Weights of a small transformer language model.
Size: 10 layers, width 512, 8 heads of 64, vocabulary 11624, 37.5M parameters.
Architecture: LayerNorm before each block, no position embeddings, biases, tied embeddings, ALiBi, capped logits.
Training: a variant of Adam for these matrices, 2044M tokens, 8573 steps.
MLP neurons of a small language model. Each row is named by its layer, matrix (up: input weights) and neuron, and shows model dimensions 96-287. Each number is 128 + 32 x the weight over its row's rms, rounded and kept within 0 to 255. Numbers have three digits each.
After each neuron's rows, "fires on" lists the tokens most often at its 100 highest values on Wikipedia text that the model never trained on.

L3.up308:155151138106143151116130147162103093161091138179133098114055133110098152178150082129056169063145151091138079138113196128123096129156132217116099086072042168130134164143135123125079164119116059126163143167065141093117116155079138151144117127109116115153118124126118169157132185108075145152147074101152117118109156147128082122133120114134122113115159154141098166147123117202114100171101146128131145164127172187053125151129133142076135064169137178166158063123188125150147088193129143157175147102103135135130092107097120159117143091082076092140138212142163111153166109124192124164
fires on: " of", "."

L5.up254:157134086094138106109133093115100168122125117116183166126126126106155125124066095131141171051155101156112088127066108129192166134144088150119168133151076084122082056115162138129129097111070146105141122146139132141113179098144071171198127110172140110100115177089142174084141082136158159069102112122087089160106142097149120135147090114185090122188138120191115141117058169096082136117133115145137075167139109121118141144114065133058089167131089104078106107095119173112115089130143150124075161091169136142161079172121158164186139038125078141110093126097083126153118145102125138111
fires on: " ", " |"

L3.up1728:126095100172113075148171117133113157087087144155072124187129157164132183139125098123118105079104100150129159152125113196169055088109082072143139118134163141131147173141106126131130136162165136118114134083118140129119064134173086128111117148143155126132125118099077111089146184174144147155096141128116105085158108061146093074126098130172101166068132147138160183144145133172137100064148134111173131123127134081120140152075016118168140130141127108161072182146094123112125115080101116147134132155166160183186128087033117080161113154126127061082129105111087146112162105179146098115
fires on: "ap", " State", " same", "ly", "ore", "ge"

L5.up894:122099117148123129088107127145141167102105117139168156132135100139140103126162086110138118126134139094139144061166090140112178084097179171151198116139120137112161157082165119148155125104127129161139101104175183108129138114184094099102124156166103188103144110160085159115157085128131171131124153094164122120136151083161132119088112035094085165211123100194148052176142083178116144145136111088175190116146035110156105126154090097121149149107140055129095141128097132040166162146114149068062119130151110145096104113170120164133098150089159146109083130129096068113124143134105134116
fires on: ",", "-", " (", "ram", " ["

L5.up245:137088126131087076122114072142130135111129061169112018068143126095091148170107107089134080106100153084100188118145120123097142233101134163146073111163171074171110117115148099201156088137130092099150130096096117142141107158149158119198160167150148174181129179149148179121175082094127120119132120098137119102177100126071114163143166169079128103130102179125091176128127137158158114156147113158141099159147095101090114116147107148157127114149149165182095172151171145129147127115099127184104154122168160135116112113082169123146162140105146168115161104176207120107125066168129123073
fires on: "5", "8", "4", "6", "3", "7"

L3.up385:120120120187115115122137117181193166136109156170122125139115070167138126087154149132117083092132139094150206120180112109178160157108062126102143162154184116152125104125132110163054038157185192177136043112145086056152118154136127085187152152133156116122153150067157095103134085143137139113118164154106133166076149129148123139193037079192138156174158107185125150116097114157136153157150144129129161088120069159154149116137156109053135174115116141090136146156140137159119127147148099143116162130106173105124000066138104170121120063110188138092080079084166096116087098094136125174
fires on: "ed", "h", "er", "or"

L3.up1497:145112101117122118134159140159135087071167131078106151059120115130102143135187149124128152110106141146173153092083156136149117134131052190090155133126121162149144117092104165053102155116156133214151107093108134142135169107170101068124137087099097117152116112147143087136187085118164149102097120142163194130164157138144162122127161186116097119217141212164145115138087116117149082129105132188102107127148148096139109100095156135104134109172105101119073140167063144052124128086121141096136127167134187129143114122116135166196150091142134101164173180109133105126109096132127081112
fires on: " States", "er", ".S", "ia"

L3.up93:128131148164144132096129125212068105108185098184078136162096125133143098083141155119108093119136112144165093132104115139164100165131143119121147147127145069114160172065102156159135113106136126100158169094148145171144080139125133159155110115144124131184107097112133162199168121165165128079113179125092153130114085096101159092083131164174149119091122183103135138131198074152073125121098143113142101155187114105135151134176138105204113101157188155099078058089076143060173126147155191056146082105118128202114139146168078099148091119156169094147149151161058087104128125101142137034
fires on: ":", "r", "ins", "eather"

L3.up1693:108131134115124122088102096149137179116175125127175088111135139122187148165104141172102153159140143097125081106112134135126183152148139204146138068170111124157165082075135101147122203158166107131092124188089128151147070101134105134070135156172114129114200171098159089127120132081066187107100138136185154125118115136089106053085136102156146165192134183146118131111127135139104165115189148100103123111080096103105040202125134086146131145141183159157052151114118136101140129127134126145178163071127125182130197126116143170123147139131147144148170156168138125117112113110104153102
fires on: "g", "0", "ut", "p", "v", " Republican"

L5.up2:123189111115083147107126213154137127153183135065102084097166121130131062106106092151112075084126082125131143140145090114123127121075039168150122132111144087094127083098143125129133102122150129117110159067145148182181089158135139125113169123160108138104170093066148127106188086159093165141169117140160103101150114183135087141179182112151176119198138140103111103150130125093119149094152121123150120116149127095133099092086166129059112126184090067080083145130077175094145099086131057106150110122159125168152156099091151125165133103107133120114067116163151077157072169116106170152
fires on: " |", "able", " and"

L5.up243:119125055121103115060098176156099151110115134103106107143151083090143063114152123209148117137127160168171179086052178144176125114143182178138114133142085168126163180124164152130162141164130099148118055102112130114075190125138134090166078188155122114081104160049108088122134087128106126122163151141135114116153144114123091152141101147159181065117151113098136112073120126129109188082100114143089100135145103133084159098155108163099137164108140141145132118172179121160071100098082106133131078122123151109143092054191123193158077114107147132110129126105158089143167150125152144166
fires on: " ", "and", " |"

L3.up875:168148145168094140143144132089134105118168155115148119111110115188251081127051071152149092144172075103167136076179164074171092142091161155125196151186128170120110102069212178157096094097081135163149175143045100110153068129113093130073157116128176177105113153078161131135160132136130120127114121148099128104074157151105120099128109139087127083135114163125079108135117170117101169152128085109141116116175079133145114153068127145145156095152165161152111153158129149151130202152112107163150129155134120110188170116133181173143183102086146139123072180149068101184130147142108128119
fires on: "ro", "le", " years", "um", "al", " hours"

L3.up184:142091124105108097140174127150112152129161132132171107089140112175114155056101143088149066124080164096161082078139161134139133075105183132163089071127187121166205127123099146154112124123150099097146153101119169090075105100113091113011158150165103090109173082112165161133159149165165137102094171120119102152113163147084168138164091136092115103141132110110165128160142200093125211135172108137150111119139139175138121145135134106076136133141106144061116148135119185151093104105206111153078129166117130102138143131134098180173138119134119122130121142113140151132151119157155066125
fires on: " Team", " who", "ology", " M", "In", " He"

L5.up337:085155124152079155113105119057136160108172166133105116162151100166142147084134122123106151131116195135124083138106132123146158182127145100069099110114111188118133173150117146141125161132099163171133152102044087130118129087119111094124145132139117118087111245114189133164189146070193137114117104181159108120101175077124125112217114104155129108130139085101121101148113147117085141133145140104112171098156103131181132079115069122138135109120110153085138148173156160177080099127114123116115161151149054132088139103148134121200071125086182139101103096106188144096075124136144164106
fires on: " with", " to", " August", " between"

L3.up1727:147105145083138104113125121143169089071118144142177096101154168152065102133158079072131142157083118161149123097130156104158074118197135148139142110144168111127122116095113110130045109091156122121142164139115143132182165093094116112124134117173185119158172113110121143145093165113113104165181103135148144135152143154129097158107152097134111150165103153116101143175118126114139116157174142171082162189079147098070153195137110110117102137126139128165138107135163151122086077123107128131164087146113124155149137176138141120090133083132086162163110182076106119118162097133106131112
fires on: "v", " elected", " appointed", "aged", "ised", " nominated"

L3.up188:104096147119145109135132134149129157129133152140124087143128123130170125133102146113098144175070085129142117142180161123113174166109162118102086136137147101065097118140155098112139125094199069171112153110084123143120043169085146089122191154105197160071124133148162151145154131113191166121109164111122186120135150174153135135171108140110138142119148114145182068100153132095078134104085126139142147097104090087142120149090083090158158072102150014110084118096128099167159128154150174167144094112146173142142103125140078088141159177138119116182074166104111082134196083131144130091
fires on: "er", "al", "oph", "MC", "ol"

L3.up206:139088119159122091116118128132127144134156186156151133117123143164102163148161134114197125153130127112080110123123123127100142076120143142134124149192175139132104191139127142100130133103143075150104122132100067096096091153047113116083115111122141133115103130096151116084077174113143117089125118131122103168170099132131095117145148146120107129166086095115122166064171148087145107113158102126068127142155133098115121171092113131115107142144123125143133129110122125147108092164153107104139082182142101171136174150135148107123155116167073132088134069077140095133140122139138090151
fires on: "l", "L", "j", "ang"

L5.up1486:115114157144176102142111126202106127092107146211171071147124075150167104127126091102132123081132119115084150151119104078119112170144119178109093181125189160115108084176122137151154132125122150166098065157144152077090149120171128111076095146150171096139140170127104081101130122134148117095178136132094066157103159116172152070161191142144101144126162117131146132100116137099085120081130063122120188111127104144152088127163087135139149152120124084135164138120119129158113088152139112174090087147105170196141098057096079058125146137124140117151104110111098091158102158101166154111
fires on: " |", "L", ":", " Green"

L3.up1812:170133127156150116131150175143107100134139156100068162192174150136162108069111132112143129152086181165129198153125069135128102104164124095184012110169154109095090118119136119145139120110165091152173173169163154102127129164169151071099167127167117077125123093166125109115144083124163132127127164132091198119059127144107131131099162122085172121132129144101076089134156124149113121137117119146130080127164125124092125107091180170126093152165120175105147109068130114167135083157106197098139167142116072152097190152170096130181109153153124042112118129109104131152147113086085136173
fires on: "e", "te", " made", "ş", " GD", "ades"

L3.up1281:157146064160212116081122099129109114126128140180101141106156118139144038148110131122151101121100087114105135082124171172189152231153086087107106084125083100105192103073172127144119093112120115140156138079154083115139135143161106134141158112104123106149119123100157150155102121132143152141067107137150113128124107100130056251100146117132175105136116114135179088143168050147123152130189172179196113038153160131168125091148134172179128127125107116171139059187129150091165076149111132140047085104151092149071138134134085109148133153135123105121119145156089107160096114066145106091
fires on: "e", " them", "y", "ed", " childhood"

L3.up1726:131148113074123111121132124142125157167116187094119091090113172201099116139173162137054157114104170100109133094098093157090124099127158134079107100118169161149186085112172119101168156153105124150105084086140137143151200134068120105118160188159131136098239133068126108093082104130125148098083181152140120160155127137118120162131125194097184078096087115128129086160154140124112203135098168154062150062129100089089132152105144162089152148147125085134159160164170132093123113126108085106107088183162165150139152164146104100139107095162062099131100155129103134170120108096152161134
fires on: " ", " Harvard"

L3.up618:072122130131114125097109145092086094150186120167097120146094153084110176195208165144101130119137083146112143163138149100079090091105130092132100131133169126178159098116059114144045093131115125125136107169108157107177074152191153089081140160129130120124152155144158100159140141155167125181124156085123091185095131115149176087128092095094144123081151155124168125109148144152114094152113171089135105113105213107191159171059138071130172159105137142148143146192101158144251080097163155146151106169175124134166158134132105103147160092093113135125153095109136153133154148073161094084
fires on: " time", "em", "les", "s", "mer", "ial"

L3.up216:104157142068084117149124155121099108111137139084148064140188104055153081136182154153117136156135126117141149085114220103154090161121092121067129132131148130126107138168125186054166159140133113110139140091058170100087101145084162121115096112122087087072056136147200127164153157112127176050170122160167153181100110109127154101180077141130095159159113134141137084106074159135114075053132047135073159075139180144109117113147139066145120110127128125074160140113108118106101089131152125135160155146146136131141175119133059181127154119126134172159147160070152152160128142165106127129
fires on: " between", ":", " to", "anc"

L3.up825:128147098104111156074099115119059137098100157204187076104140102107128160137154092145192151092092119094155143091070137087099166076102124148170113102104185140141131094150129139090067109155166090202100098162132153152094134138101127134200161125176154170127102092121125140099203131109128065084159202123132076101112173055121093157132146239131169082135085103094177132129108146127164089097129128119082141126142189119153142112104133057126104126182123144107109127158177159148121066144127148122127108160160124146151093114107101082108148132114141123138109145106164137152133131122157107161
fires on: " |", ":", "ie", "ary"

L3.up1509:122086131123131106139109082162155118136150156129060168171102100171123166079153175118161097113145125129149189153120190176089100100109174166118108116116108175160081170086132133130160117139126158119146115113130175122064176134126090087111124131110099155180110159109106130159124135157144131143107126148161138107116092100108092138167129115151155124111136191139106114106173180191111141087115131167147159145107140175126150123083089110114103117159157171126141088127149161157210151127153067112127101162121139159085096087067100197148094148105125112115097110133139019130110086136129126112
fires on: "ro", "h", " and", "/", "ul", "un"

L3.up2022:135127187071108121165111092192095125095128157086160152137136177157136105120105108135144174162180131116165098109077083200165177125128131141169137097136160136151139108111074153106171103175126164180104120074122150123109126124100100108124112134119195076141123175148120117123144147152118121178104171150078105152133074180165098126105108121183118102148098157124147153175151200117135138153167176133142133091159056162145122065120094144100109157100138079126193112103121107097113220065167149082084114124103118136148058138156133063149205119165110140123159123140124141187148129116178191123
fires on: "f", "ie", "mer", " Bad", " |\n", " Charles"

L3.up882:136107135144119126055109103126143197175159138194153169154129159071164201109116056067119155086178153152152105169100148161163140193131152150129160143143159102159119108128156158114163121168057204160154073080127188123155082104098147101145136148111085143108099105109129139106117132083069139142108137094110032140121115103112191113107112110174118083143119132122098112100165101183066079052120121106145129133156136166136092170120095119157139087135099082138129102080104121137136099139169113118088131171125158130116149140191077165111131161149175141081105124112108167123115123099107163100
fires on: "-", "ar", ".", "r", "ew"

L3.up260:099122089111164118145170109116115121145115056136096133120243125161116144138111090099148147187111132160153076120101183101122162071161120058121122129148105125098127086089141039128096044062112207140122147153143165124186134129149099119143101154156143156102119119132120154115140138117099106125121123122166126143092153154126166208134151129158121124089116160131176058107135129125134145172150170175128164142159098053101136107155134074082170150125122120137109086167045114089169094135112134107082108212146083177128126183150102145132104149134120127106083113133159100153126066098115043102
fires on: "f", "z", "F", " |"

L5.up1626:063172069119167166055090152139163140124157115144126147142160140179110146105077146119122121123113116102120146135096113130152131097137155107169073070129083073126116144153176129102202148124147106138117119142122158157139155151114168125175138125135172115113112097140143121062158088142138118134146122124154183144172150115083146147100112088125103145161116138175161129162141073058081137114102110117124137129133115128188160121092083135150089087098066085138113155115097133107165095131158092081205136098138119160166149130176159100154126175099120087121113118153081168148168161158122138076
fires on: ":", "it", " for", "3", "or", "id"

L3.up8:160108155160175122118135107141087086089163138184112134171152110167120138117113108126106090157089187123127108116083105190181118137095061165129106161144088103104147140097090129147109096121105090133205101171080144110125109139126111135140098186126071119096154124113207137113158119143097135154127112098079188082203149105125084208112084119103091104121163123164104098089091113144168150124107140127100147182124127151153132131067112141078148116154136122125110112179157128127153137149159153118138153177164067140137170149086122117133099132161087128108051093143139121169148129160167135131
fires on: "e", "y", "ar", "gy", "el", "ro"

L3.up1932:100151169124144097128182107128127153090139086154109128167154177084121087116129104122053078164113103097076065124138132107129106079098116109163159105139132080130128128119167117117153172138094132085095154105119119138167089118083121069141171135157105126075118209110164156132119104169107172119113135115085104140090177171117183174114102167104141135130158134200128135127149120124111135157094181148089174106165133100139149107095121139112104100116130092066159142133113124130132136126167131151106172158147105120143120116098089162108114146099105149140155158136130184133130090097143119174
fires on: "t", "y", "ate", "ts", "ine"

L5.up1083:062136139094086079107166117177154190083099206175088157145099143119195073148157162172128135073168093100119085101099095128101186080118127134150111148135160114119194110144093146138083137115059111162141137114186138118132111100149063123144105216167193144044102149171115139119120094120153138056112162093111166155147092126138100169129077136165149177143104174119143153153145068099115125104080166172130126136116109122138125121136149158162095163147090087159118137104058142075115120118080146100067126174159095174135118137077138162155160099130066085131134154125170147121154161094115122079
fires on: " ", "0", "1", "6", "8", " an"

L5.up1582:181165100146099153190159121073141168105132142171121138171111178132217117112155140183107140087121150101114122082072157102175120154105087142113131083140185128144156138088120114201136125163129129074147128175053144108166079145114138129138161151107087118199113150137166120136177125013155095115087177122115172157130157113128155115148112115133091136116140192120179199169143183093114105106162120088118106138148111093077082185136149127202171162082148188114196105141138150157110127124140082133148094101136115141111152077103187120140136112099129085090106203138142135139143119137128173091
fires on: " of", "°", " which", " colours"

L5.up835:104135113112069139134157116097122112063116154105119135146159080135092083080089108176164106120128061168083100114161138099173107085093119146121149127135157180124151120111148185152096107131145197138121120121179146148082127128131108105064094100081132171193147146173145101138107114085105109117126147153120141148061175048146192128125105156098130116143140156114097105105124112141123148140110052149093137170174109130113120142140115157151144153163155152104082177143087080137106112112147125102150166109194092108114209137059208170180058123154147164145114114168113070115143151176122187170
fires on: " to", " spent", " promoted", " appointed", "ry", " non"

L5.up278:079112075063104132052109147091114130128093110041156110181180110089144123114049116162055162108139117125129118136143058144097119154085146135171165096128145072084142112147132157153185152105137156160075146124139176151090121126102134133107141077144110114110134131058089101109197145132111216151129079107135086131126097179095143152143086088144137126137088179121127107155124113070100131113160143147152150077121112086151112135107122122159158143157131124107087131108067131135124140062131144174125123134165182127107083094147094144133091121176150171154138071070157080163156128158094142115
fires on: " and", "-", " or", " law"

L5.up973:167117113143124162069134157114102138095164098075113168139118143160091107107149058172137095093114152137164137110073148139141136138155082096122133117166121109111132083141103130092129129153128183093147080131102076160112117131111111159106117140140139107088164137151139120142112064146163110103073129115144150138144168077126096191154119120128180184078127076110118107159170124165129152166099155111077111162218117127193110102109124115151167133145110122100109169118118157126090113105176129128084084076170154114128183135161145120174138032120124073135125183087147137165086127140099118060
fires on: "he", "5", "ty", "ue", "t", " is"

L5.up1557:111152139142117097075101125122102132071134141113193071163181149114189038126143100124171207041100115124137177083097116147170134089113140126136083094143137139137177108062159104167095128104085130175162084078092098127099089141112102121098149126191139131133149125094178132135188098122167100149088132141154088132111154176097087110129139097136151124094129123126184185139118134167101105081195146165145123133145143123172076144092082130147071186114088129167116073139110153152148104111156119166148095126217150184116134052115127081186073073117097122147104148089144082187129120078148138112
fires on: ".", ".\n\n", ".\"\n\n", ".\n"

L3.up1749:113079083124129132129177135152121108125132128103058133149158189066163165127142131210115133129174033149136192170164109113107159108135180133124112114159074157162117079129143150089133123093074144137072104186144130137092119135130121102144143145130135104144148169114116160070117132157169104130202105121151155133115089094161091062152193137141133108124085131214107083148147135098123153133098157104157147130180128071128100106174119084126083114096055054139107085100166157066134131124130121124144144125153146125168109116081123123179163096077147139106106148183185125131150142147121135116
fires on: ":", " aff", " that"

L5.up1807:154145103129107161043127117184068191153150127102048134129108125098124105126136091097084106118161125165126150118197116093153070135115120133127084104141129105116156152140111136215116134086066104133191108122142069084114128160113143201118117155173107122130100192127156115144156126109135113077187212116101138110086137105155143146163140143115139140183167143126106117130099171129139136132141099104131150153131058044209117158114136073140180112139086152117123131137086129120141104152067142149117143087140149135157164136100173172135167162163075136123176122131095124080110055117180129127
fires on: " a", " of", " the", " an", "e", " that"

L3.up1998:118170168110087133111139118116111124088201163114120122141124104200105165139105144185186228071075085122163137164071110104176086151141083181099083151157100117079111141116116094128155106083160144138153137101029097132147101154116089108155115075139162061126147106050149064202157122070141135130160107167151138127134133156137143084111139092122118074172148140118152166165163106166117071059151121115129159190117139116152134159079115134120166119123115119136195107080102090129113109221114149137147120123144203165097122075111145122138093087114143076115169082132141141100186117161104169121
fires on: "ile", "°", "acher", "over", "rait", " colours"

L5.up1911:069131123113062103092132104183178144140155168103156184095087108089205131142130107127125123120103146085164161114081175062108133131059117070130127123134164131153173124135149170155128115061116167207143146139095133118100141123142153134139149146145151122169143199147138125127158143080120153116115128151218121165112161169155184092101114080183150171095099105136127082143120095127126187125055145148093090168133154111145118150110173127124138178183166117140158174115057142108120126148161141124148144117148106136045087097101097152134074138167165139095107169101084137128128191086119134141
fires on: ")", "ed", "aged", "h", "–", "Species"

L3.up1570:161096197193152073122120093098106096081126106153130103121170088123145104134198157108097141125157177066169131122097151100134118171127056115133155098109203078179148113152153081130089113198080104150114128113069139091145179114120142087157174140160153156152128133149178141126101082103163141135100114121160188179141159099142114113088110136089155111110109119106137149131153091211138074184145138120113134073137141117137050102168131134121119151145063157157108173179111167200142137070222131136172137125119173158114062102140152111139109138106130085116158139120128108139071121148132142104
fires on: "t", "ty", " later", "ful", " part"

L3.up1861:142135183095148099067113166104174065088114124111166139139180159182095127146167183174125086183105105068102133135131127098071157131172069155126170105152164141109094109067133069113171125117136159100111120097078146166112122130197105098169170116113115124086179136071095142111183158131136134186087126149101157104151138149105156108187161143075148128108093168118118074144127109104117126160104136141118097102145159114134084159098119137128126052152157130151088124144106155170114107130124103091167124139106073167176183142111118130134189110157185205191129136165163110137124182129139125136
fires on: " he", ":", " of", " Republican", " other", " it"

L5.up1142:127110175151096163123144099132072205134142104154139072125143168100152082066078125090152153147088183102184130139110141152130105170190074067120140125153138104113149123111089160142157088145062128120113083087126137109154154136096168128087114153153149091162131156139126126171123083046154095177149116172071099140097092119103142110133155092078114097113129121147121188134135123169076097063217129144174152126084119077162110185141110117122082144154099115121153130099196114132123092155140218164143154129117176107112094144109162113151166162130074122093119065161082073150131098098138124145
fires on: "9", "0", "3", "1", "5", "7"

L3.up1284:126135113167193073123157150111060078111166118082084120124151151125124131156137149110120114120140053175117137118124133090164139143066124092115123134169157108063162131144143129168126156133131173098067141138181052120133107072105103131085111082134187076083122181141062126134153154173174015201154147155189145087129143096176143135090183109165088146112120137116123130049124110182111141142155113141145100133121117078121181139104114149163193093121126145119166103159085124071109174077104095128093131159116042130115162137143109133145131175156141105158110104075119049126137164133101117142
fires on: " won", "ly", ":"

L3.up924:122096117083104117144160103182138095110231108142096064193112109188127121157106062111084161186177064153087128117059120137120123110118137141161194113162132149154110141102096152137110143145070109170116069140178115172177081104110099100101134081116113160126092159101155150177146132132078154076140159132098102124083089157113136139147086162051085114143114105080132153118163097127129069131124176145120140178150100104145134138138133103139150147127126117149107153083070139100060134119104178139083137131127149129177141122198116144140180161162186139106163162132123197085137097124138151141
fires on: "-", "0", "ș", " Cup", " is", "alam"

L5.up403:165027105128177056125146127136139141081104134141099096078167195076172135126130120123160129162164124119153106093137108143123105160078147126132121124128129148114158173100115154150078124149121123192098113093123125191164144185089157140187115160135196097052145187147134064157150125048108160091084068139169118111161117112151093166117122142175110119104100136123145145113080135158097124100089125102126118136141153086204137140134135134121139102160090123152107088110059117197139121087096144090077141167116137138147140171185172180116192126099106147148181151096105087160207096107147098118
fires on: ",", " that", " which", " a", " same"

L3.up657:139124163146128132107097139123093126123104152094041061129117123114110139162114167137103095121143093097110179149091107142184135104128076131125181145102092142145117137151170154101165109124121106130137179105089176093119104148124153082177136124153141152120136139156183114150087200064108096205141159122122139146149186165116097083094102233123114157077182123221056087129106155162105171121111145089115097189104151135174130076143131089154109080115191136081108097149119170140179134186122111109147135094094121143137141099140129111092081140132154099147086117147117150210091183172133150155
fires on: " They", "y", "p", " rem", " Authority", ":"

L3.up313:122127145084142167135132143095101137149124153168126143119110127148032137150128112119109135112162105115072140180061129195181096195117124185152134111135150136075159106153143188183152161163151154113123112094134103109149099131133043115083137112113132158061183162140157136061147149134051134172091101161181140098162139129118095202116133058123131170136162120162141089142092163147109115106169102158144183069118174080100113165147201074112093200128109067160118117107104119180123057105089129116127165117089100120145115161112123129110140106094104176100219119136084114155126157130115163099
fires on: "od", " number", " results"

L3.up598:091156185101076080081111110178139166160109098166135170144154094134117136059123134115093182106150180120118105118129172150154172154110110149208093087121117167137111117109101118105138140183175153166100089120113180108140152130164151179075104147148141142137149198123100111112096095104062191168098132163109111160059133130096134144125146148115104067139168131178113156113139150118076086106169091145096138138164127171052144142214112117085086120131080136141138120106110151108135122108095139171109144130106178168116085159128159127109160140179111194102125123168106145111119089136192144108
fires on: ".", "-", "ok", " ", "u", " P"

L5.up6:176134108084080085117126139161093136067149097079105128123157120156147152048116115094070097095094089132149195150181129050142152140128135093140121132142084133176097075064141185155160124076151173133170169070095160119106136101100141056061130083158141146068182172060087117117135096170145145101121201149165150128124155158090174203127117120152188111157143188168138116156084143145127138100163094113138052124149136204118107116166105107090086171208156089078094134143130139154105174106123138149118161128125140124120116134171163137123114113166124079088087162150089115109119112148103153129
fires on: " of", ",", " and", "4", " or", "6"

L3.up1850:111170133124139116143157090153128122115127132130132171160122154101092105112097122111129070144147094121179087119072092108120112163117118172135127114189089144137170125134077156174214141113116142170094130100081147172168157120097086148115158105143135041055121100062109155137155131109065073129093124178162196190130134197118173108155135103154113130116163173128108167138131127071079144120063158190105163168104152121110159140100138196127120154159091093122096147128171109162152107089105092082160099117134136137125142082093135107134111182112122097136205117142049145139176128129192155125
fires on: "ine", "r", "e", "ies", "che"

L3.up1722:103151119104147146137069113211128136109092179093140140098152105172124133131184162193136125162159158131194111093175168172108157081141143109183170103135157135145174153059134139106094112120090128131148120114147156163211084136193079145121087164129061131162138066133105157108153178126087136103130182140153137083122167117153073080118135128074100173143129114105090119185109151173124069114128170155079130128166131103138152123132109081122143047168154198106148118124131113134104151126081164106076090193137170092126140156080141123131092110174103156104084111126099154140141130099135106173
fires on: ",", " series", "-", "ion", "6"

L3.up220:158108129107159133183148125118117189153118126126099147076101118125113154119107134103155112056135072108139119174074101157165134123143145091118151128103116085153181138075124155146103122143155152174154172153170123085117106119195121118153127128154133148059152138115131148128166082094165152126111128140137199154154167126099255145113154092123124153074141108143107137142057120136119130123146144158154137152120154079199099092158116107143099105107081132096089191127097160115144109109099188151071060165110158150098134177092102117165098207130097114097095142140100159197095116149162191050
fires on: "er", "C", "ind"

L3.up1943:115148170090130100155076112151037096088185140087128128086154120162114136085171148071097130187151138132170148133140187140171135113076132135125113096150073159116063097129129083126119093144069103088187097093072152169085091135077164123170076130106154181098077166143121106170147144073108131186114146139128137103070147087085112110133187144139180126133069119134151170154125146120141146145147089112169143171118172158131089126151108176101073074178145124181108120136144083195122125163098139086133150136117126097118111186100149179154197099117131181208112212100130151101088168162073131089
fires on: " of", " ("

L3.up416:130123147089179066119113139141108084061106114123159170148155125141135071163115097118119173134157092145170098117110129079169164059138128132156128118104123143152136139101133094125100094056122107164205111133102129185176093153084106091126164187154105098121157149139190126140173160072155169196170143140156098191114126112061103163157101130153192138087165140078082129137142139175133113101103165125154111123152079107177196137102147109134143098115064124127117157136091163155141142168079143212094144074174165178135119153076112125134170117106112099087130121118093171153103127148132169083
fires on: "s", "anda", "ies", " Carolina", "ants", "and"

L3.up790:112158140101176146154074126171130144109119099080146066094158146098123144135101084074166168120128115126097088122124088169154119115111144144164181145196171157200151126136101096209150135085162071168122138093109111125109140096125048082137071144113141104195113137099165116185160091104092153097103104172120108160084123084164111130113088118127120147106138128135135118147134107124085139123144139160127084158191136123182070134138128079195134164087135134155138099089141071138073105108176144152163111176109172098109112164193183136109165130140120125151122146116115119130175172109148118113
fires on: "s", "ops", " RUS", " Cam", " females"

L3.up121:144180131093053168097126120146170105112104169146218105114102112132094123137173144111157113110091152131168162044146142171126151128115161153107146094104174144160167097122151138066107094173164124119102140112103123195088116130094143129124133155146130129024175046130097140194096191116157140117111162119085171147139148157149038064129101179123164103100054135114107123142096100164118110063155158128046141098089163079136191122126161111080148137143170185142083097139207163134133140129147146153142079138145149126113094087143124131148135158172094075087167159079091093177166158047184112088
fires on: " ", ",", ";"

L3.up1265:127176125101153127098166091106143091089110143118147149187107095101142139130176116125123124133187168171212117137110112177147074113091179081157149143155076106123117177086145174136170151098109130113152109121144155121127081156133123145101093097125115107108091163107122113161094103119099121149118221160160080170108132087091126181100074095134106099092148111133149169146161149171128163132187153193138081124059134153144063157147113137128104150118114120086118121125157111209156133131215165143119129144149092145146093110089155103123120106116126161166143160111187174149186113138127079108
fires on: ".\n\n", ".\"\n\n", "ad", ").\n\n", "\".\n\n"